{"n_layer": 15, "d_model": 576, "n_head": 7, "n_kv_head": 7, "head_dim": 64, "d_mlp": 2304, "vocab_size": 11292, "activation": "gelu", "norm": "rmsnorm", "norm_place": "post", "norm_eps": 1e-06, "positions": "learned", "qk_norm": false, "attn_scale": 0.125, "bias": "all", "tie_embeddings": true, "parallel_block": false, "extras": ["capped logits"], "init": "normal", "init_std_qkv": 0.0168, "init_std_o": 0.00306, "init_std_up": 0.0168, "init_std_down": 0.00306, "optimizer": "muon_variant", "lr": 0.00428, "lr_mult_o": 2.0, "lr_mult_down": 1.5, "beta1": 0.9, "lr_head": 0.00553, "grad_clip": 1.0, "warmup_steps": 200, "schedule": "wsd", "decay_fraction": 0.737, "decay_shape": "linear", "final_lr_fraction": 0.0, "batch_tokens": [65536, 131072, 196608], "seq_len": 512, "doc_mask": false, "train_tokens": 494900000, "steps": 4079, "dataset": "wikipedia_en"}
MLP neurons of a small language model. Each row is named by its layer, matrix (up: input weights) and neuron, and shows model dimensions 112-207. Each number is 128 + 24 x the weight over its row's rms, rounded and kept within 0 to 255. Numbers have three digits each.
Before each neuron's rows, "fires after" lists the tokens most often just before its 100 highest values on Wikipedia text that the model never trained on; "fires on" lists the tokens most often at its 100 highest values on Wikipedia text that the model never trained on.

fires after: " of", " as", " was", ",", " is"
fires on: " the", "."
L11.up1226:089150147143133130201146116121071119159149100093097146108139112126082122159124117142154154111091136091093116134135140130159089120136123134070131156109125134124068129139101130109098117137162129166142130142133120173126097106119162123133122106140101113131161142096089082117144139189156162122

fires after: " ", " on", " the"
fires on: "0", " the", " "
L8.up1803:135168133125138094095168138110145134135124097162106091146146091123150086081136183131131148117095133150105182109152143095134114109120094098176163156110131104115137106120122142169121104064123102098111123108145127106130115139138142131099116106130137116135129148144128097134123128135120113128

fires after: " was", " in", " In", " is", ",", "1"
fires on: " the", " one", " ", " selected", " in"
L11.up21:121092169131132162153156158094121092159127149126105150165064144146090127176097111104154093127137111159145144142139124147095142079075139156128108106159165167145132092171140109165113131148123117139136151089169137097150106123127120140140125143159089143125119115093128081129179138155121132151

fires after: "1", "2", "0", "3", "4", "8"
fires on: "4", "3", "9", "6", "7", " a"
L11.up1796:114145100098142136137093128086117115173130166097120140090144151102130117133117148123158128150109146180091109141160082133149114096093144079139107119086147160124151073071147078146137158108144171131157172058138140133119116141126072091113133116155089130072118119131117106180109108145135146116

fires after: " ", " of", "1"
fires on: "2", "1", "4", " the", "3"
L11.up2196:131080113126120097109128122105144144127151115144110077133109129170127133127098095145158149108140135111124128101140079140107115141142106119134151125142178102117102113140119156136146064115140133126131134123137118153112106144108123177147120123134123152135132145146122150118134078116144146139

fires after: " ", " ("
fires on: "1", " mon"
L8.up620:174143122127130194099136124150125143121129171132129121150141119176099145144113115068156168121181172120108160085107133118122155102137114129154112128146136106156100130111121080130149165149139124092156163104110162121125124116119123164181134137152106136172122117040155114144118115130100119118

fires after: "1", "2"
fires on: "9", "0", " of", "ges"
L8.up261:126142132140095149149147134184090145124127084148093118145158142138135192212103094107145111106173124175131113150155110114119168168097123106193130099110133092121097101160136134106141147125112150100130146128127156108058136130163149113150098175145118150130121159142143132137113160140167131123

fires after: "5", "0", "1", "2", "9", "4"
fires on: "0", "4", "5", "7", "9", "1"
L11.up129:120162110144162138158115143140148144127108151137099143156116115139144132178125090125112130118104140113119113134118134135148138105146141147115135110131120165136157149158149148119083126192120118138135099123152150127140146142130094102144111132121150140099123107034102101107158124157103123109

fires after: "1", "2", "3", "5", "0", "7"
fires on: "9", "0", "th", "8", "%", "5"
L8.up1406:100112134175115127177073129119122163140167104154110131143140154120128147146146127134129080155165108133143158157125124125151070162111094124112124120147125151136114157156126127126140081098077147108144111135160142142096122087104101127143098065103100103146106116128125127081111135155120123118

fires after: " ", "2", "0"
fires on: "1", "0", "2"
L8.up506:189096137127126134105149137155138099158106169160108139105152107118109118093155167145106090115129162124129132109163136159158129056164075172094128122114101119148122108178117141099135114107124115117107143110104066108135118124149091073128104108115138094144130113122098107140124093132122138077

fires after: ".", "0", "1", "5", "7", "3"
fires on: " |"
L8.up1831:157158089156156081130157132157134156174094121127081149109063142131092131135139102127125099111144104131132129112148102114122095161134155132150120093131116119079134146077113131099176173138170142120137122156114123146177131101132101128135126140145139123136099186126107156148158131132100106176

fires after: "-", " M", " $", " MS", " B", "R"
fires on: "-", "2", "1", " "
L8.up2053:176148112104145141156140140122127125133160135186183121144147113136122152123095144101130072134129155142120137114167127115110128133159164131123163135107126114121080138163107108097118140135118131112155115112141084120170140102062099182134104133109110130140140148102147158154110103106116156127

fires after: "2", "1", "9", "8", "3", "7"
fires on: "9", "0", "5", "6", "8"
L8.up1619:149126116159132137108124127131125144102133121152150120110125115147108112159097140155153128104130104072100116157167121120118114095023086098127144170130122142116107103112128166165131150132150115152112126108099103111114093117145109117132110114106110125109127095153166139134131165155123140117

fires after: "1", "3", "4", " ", "2"
fires on: " |", "6", "5", "0"
L11.up964:112142119177154139154110109114148158142121144147136161152108118146088174136130121125122097141163136200137131166130135120101121139074143109080090136146141123102167143083099137120146151128143077120139153128064106116130147099141125107135148147147131164134137152133094134141119096155191105133

fires after: ".", ",", ".\n\n", "-", " ==\n"
fires on: " In", "In", " in"
L8.up2122:122134114143136118129148175103161115130158095158116112151164120135142186100121129149086147164084117115117112139140098145122104144135116120115143146118096129122162155113147119121092137145154144101141195103117180114117121194108132103113096128144127166145127154111148117120103094150154122094

fires after: "1", "2", "4", "3", "0"
fires on: "1", "2", "0"
L11.up1567:149099143129123158156129100123114119043140107087132113156141150118095119161123148142117097101117110119131158120107136170135159162150158171077109139132132142150091092173152148131135152162127113153124150106118128141135128084126119114118122119101164133118165114156154147106117108162097119154

fires after: ".", ",", ".\n\n"
fires on: " After", " after", "In", "y", " as", " In"
L11.up711:152099111097105120180117150095105132122152181083136158093136146118112123163100162128152105154129096125151147143139076104133143130143077132133173141144124098138110118113169133085133133113154062103091180153144141117106136135106135097132145099131115149136146118101135121127157127157154092140

fires after: "8", "5", "7", "1", "4", "6"
fires on: ",", " December", " July"
L11.up379:152155163102136096121089125075148105123157118104138116117143108108112120149171188136085163100107156139127129143106122148123102104129091118106168096132190121121063138123130124148139098127141122154151163096152106145130094145089139106099171112128135137139121095142137056167112073114131074121

fires after: " and"
fires on: " the", " and", " a", " as"
L8.up1292:133131171135141127185135121131092125129120161095142145129111134128158085148121130119094171081090116141154092141122104065141117133072139156123157126092132141104151131081165131132101118143119158130122077116175127125135170109138146141106100111145134117132121119093092133133130156102147130135

fires after: "|", "2", " and"
fires on: " ", "0", "1"
L11.up1107:135140124139134165120074097120113139135125128131104148102127124130121124109123100118100125144124076135179093166165113149133128137120137123144106060110111167165195151140129161168122135094130157182109116122160121149147107140113084128100117159142088144070143137115129132159133127112105113156

fires after: " "
fires on: "9", "1", " |", "4"
L8.up1340:144115116124135117157148167141142150116128142085136156116129118131168155105142139098146138143113167116139144132129094132104128104087103091117100136127094140121137137148115146120106091109111131158121125113118098110080104158170135121165146135162121164176135088133142090133122146129170131147

fires after: "0", "1"
fires on: " |", " (", ",", "0"
L11.up2015:145125125147150129105075139164084106117145139145125122196114171116102102101162130123121110131114113127121170118124098150101132151130131123114116186143142147115148090112127151097138139087182116159151124098130116182115171164093098156130150097128154098078106137119153195119144145122115111143

fires after: "1", " ", "-", "\n"
fires on: "1", "0", "-"
L8.up1429:138134072111148106124130058102104123141126108146181115132154152140129139107067116092116166150116109096148152153148126139119153114137076161108137134105156126149169125141085100121170115130118111156139141141155113134155129114128116139062146100135122107154081118103221107115103150135115105163

fires after: " ", "°", "2", "0"
fires on: "1", "om"
L8.up693:136143099114109144154125128116162133129081149149138137100127122083144113138107142131165140135079147068133102151163098150135143085119079153123156179137163101133128093116104115097175112115117181183127176144122161111150138114055149091115115130134092146119142145143136151193144093097140125066

fires after: " ", " F", " $"
fires on: "1", "2", " of", " from", ":"
L8.up694:144134134128146124146126129119121112114148143139136139174171114135119125133109153121147137136145120131126108090175156097107093135153129161136114182111162171148087157118121154126146150101143132089133138123152148151166142170170095110151151157168104108118142141144091109079102115138089099104

fires after: " ", "1"
fires on: "3", "2", "."
L11.up1883:091114118160161113137113128127129126110181109134130143094146136148163139124158135126108147148135151121112114116120114109138151138155126134142118151149126113105175148149115110117131145120139139160145137146182132138104112121128132140123159134135165139083093173119167137139167088120116124115

fires after: "1", " ", "2", "0"
fires on: "9", "5", "7", "6", "4"
L11.up1353:093115083131146112125150120116105153187106177105108123135135135119101144123156092136168161147111106158147102148171141115178107172150145115097169154165149136097124107167151135130115158142105134153170206082120086148138114139125109105101146123106163131074100122123088126136132161184139146144

fires after: " ", " (", ":", "0"
fires on: "0", " "
L8.up361:157143146097121113152095096179121063164133115117142094122162121144136091122125122136119147142098135120119128156168102154154142112132134106090095147115103108113164108157176115122152133094130127131127135114121085160120133106133175104138149126098138124140130108111115147107127156152096157157

fires after: " ", "|", " January", "5", " ISBN"
fires on: " ", "9", "8", "1"
L11.up1528:143128098123140137129066144089109126147094148121148128138139127116159137118151099103142164128140092128096116116108142153159139106147134141103158134143128115138101125166121125121115128128160118129139121157126128153128164214150091116136144126130121121147112078101151114151123103072117112125

fires after: "0", " |\n"
fires on: "1", "2", "|", "0", " is"
L11.up888:127125155148123118163110132099191127136121115133156146168134140107122150085139163111140091117098169082114069104069122103117134129106150133099165126133094145123157129133137117131174168102146121165136136140119181108149116109091095122143145142131155103124168132092109141136151120116143102143

fires after: "4", "5", "0", "9", "8", "3"
fires on: ".", "8", ":", "6", "4", "3"
L11.up1914:131126143177144155099140140127108138122129106111152105118186136147142138145107149146129096148101118130114082105127138135170167120097110118098155182186116178116139075139119122093150109162130128125140159147137155111163108108141131133081128176135120178078114078107103134103136129147091108093

fires after: " in", " from", " at", " of"
fires on: " the", " by", " and"
L11.up1889:107123120162103137152117123118167153149145112118143131151111167166135143113180073127158121109174100182184092127103162117118179142089128140103104128126168134129108125145148141138099128118100170125167155100141160111126128174126129129090102128127124157160118092119142141105135132107129115133

fires after: " ", "0"
fires on: "1", "2", " B"
L11.up663:163129101123076130164141120106167120097136141099101085155118127126111152151154106135143124120114167189146126144102072139124127157146125116084112115133171089125089138145074138130147152139123147110167093160111114117155107186139125141150130120157123141187134109102121120107128122112125128108

fires after: " ", "3", "4", "1"
fires on: ".", "6", "5", " ", ":", "9"
L11.up1860:113119130118162135191073101114145137119160075137126134159113114122107171151138159142106118135145089129103094102117117094145143157104109115151143119148100095084134142154125155124173139126138150119139166111115116127090138136125116119078105123146139180108117108106126154105139126137139116193

fires after: " |", " ", " (", "^{", "%", " N"
fires on: " ", "2", "1", "3", " (", " from"
L8.up617:157170152138196145148120132127120080112118102111102126126108139134125117143183130070093117128142099107095118175130112172120092139112126129138112130118159158145129118092137106062092117036097189159137108135102117119156153176085098120142162145158130143184118151148132112132152103161128107149

fires after: " ", " |", " ("
fires on: "0", " ", "9", " of", "1"
L8.up1265:150125091085215143146126098163130098116158115074085137144146129128124123154120153166120176135117116167137155126122130138076161164105137108123107137141113148143099141131144136115161188143112101154128146133135171139154095142132140150162147133194153119144127147117134115122158138159144127148

fires after: " in", "In", " In", " on", " died", " July"
fires on: " ", " April", " on", " March", " about"
L8.up502:152107118123149136134137153129132133114130144143148186139128131163148155125180106165114127099100109098125154178170119145138158107176152131154135116130147145111129127214111110156115143090162146135172118112101167118131136123130152114095136102121143110134150150123128098110122105170163118163

fires after: ".", " ", ":", "8"
fires on: "2", "5", "3", "1", "6", "."
L11.up619:182140135116145118185143119139081128105136145113121160082087131127091127102168140123132137130114109160132145146150102133103131131177135140163147103112156151134192131128132142120183134094120105139111126118114135145131146135124127089095174061144124165076102163098171102097103123158097112176

fires after: " "
fires on: "2", "5", " are", " F"
L11.up494:086148153093111115176115113115135106103109137107139147129126143145147151122127192129132110141099166150110159111121122118109086110064083096150120127114097124133133104114123111130142104127091080162104119153089124139125120128112122141127122146155128134150121138082153117128113169135148127169

fires after: "0", "2", " ", " in", ","
fires on: "2", " the", "0", ","
L11.up1294:107085100125141145091141114155179152141131118129102140127150146121078145178178130140146163146141121116139145090155141105134118156136095145128174144122149106123115143124120117177166134134139110156070113123139141126139101095113092130174135127143141134148130114144124138156142145109127132178

fires after: ".", ","
fires on: " The", " the"
L11.up1158:155115102141153127144133138112038150093201117150113130066145166096135141106130102142157126160128142175118107136134147095148137144113140165120122134058122122122125108150115128129133115148092126100099170108135118114119116206115113125140110084167139144109168159134119104105144091138154147148

fires after: "0", "1", "7", "2", "9"
fires on: "0", "7", "9", "8", "6"
L11.up521:105145132192098113120116127124130130142153128123132084111115139112136155124110127120148094101130165149070102089133122128165070112096114122137177118141120141097114117115138121139117143095131148133106094162195070121112132131108115146138116125116142142090115081095142101086161155118123132142

fires after: "-", " December", "|", " January", " of", " a"
fires on: " "
L11.up174:149151118092149135128053146128083121133104160157114123098140112155170129094134138115126132121133106111158132120107137152122095142104167094126135176131166153156109107150185117139112153080142129133112123153106140156087126145154138129121107135101134170197146134143086147147090123096158128140

fires after: " ", " Z", "+", " ("
fires on: "0", ".", "–"
L8.up2015:106130144135119156129139070125097127123146097159133130125145094110141100080110174145126111127126139160147138129151142159118138116129134103146149147122127124110117119109147140146119145123129094127113111095115132172133121101100149136087149132133138143187166133132143134100111115125165133118

fires after: "1", "2", "7", "0", "6"
fires on: "0", "2", "1", "4", "5"
L11.up1908:097121129122103123122132132150109062142122143097126087110143138117105108133091109147109125116105134113126094125173109165122112112112141095108176143113104138139105115080145123157091120113113129101169097167127141136168140074141073173114106177138120199168128088133131158111128153148107125153

fires after: "0", "5", "9"
fires on: "0", "2", " was", "1", "3"
L11.up1052:098150132118115147106137133122133124133121100107124117161146133102109157126114145149099067138068130129105104120082116131141092136112154155148109151125181140097119164155124151121135160166127166122112132098104137150088132155115153125121107112137104119133177123130138113153111120158086119134

fires after: ".", "3", "2", "-"
fires on: " In", "2", "3", " in", "1"
L11.up1719:147101076095105169169147190114125108119145115126115084141153119148121123138120160147143112137140124122130132132161155110161128192138138150133159119113125125160119102112096147071155145132138172135143109134130084141139159150129164127092147079128104111104137116117111150153156090177104200134

fires after: " ", ",", " =\n\n"
fires on: "2", ",", "1"
L11.up239:159101122182122130100125127114175120159144175137140140082141131119076127149113102108133125110140130085149143091046136143132136106078088112134175131132148091133117163139167137102139154133086103165124108108166123088139152087131124140134164122078110129110185174169110145101119075158102115117

fires after: " one", "5", "6", "3", "7", "4"
fires on: " of", ".", ":"
L11.up518:133133138152098113159105150143138145136165092138143183169148136127154172151120116095115132123075140123153161148115130117094111137108142141125128120160119124177097148121114134104093174050089157156162132123121099095121121154166145150108134093157168149090126113107067104084133123138125106130

fires after: " ", " |", ";", "4", "3"
fires on: " ", "2", "4", "6", "1", "3"
L8.up40:152112104151137120144159091112127129165113150154122142066120119104127139131144137160152167129127173149102121104114125103128105154129081142082111128180107151170133116103077144099162121123151140132099149130120128117101168109102140156085087124141153153130119149127135101128175156136164170147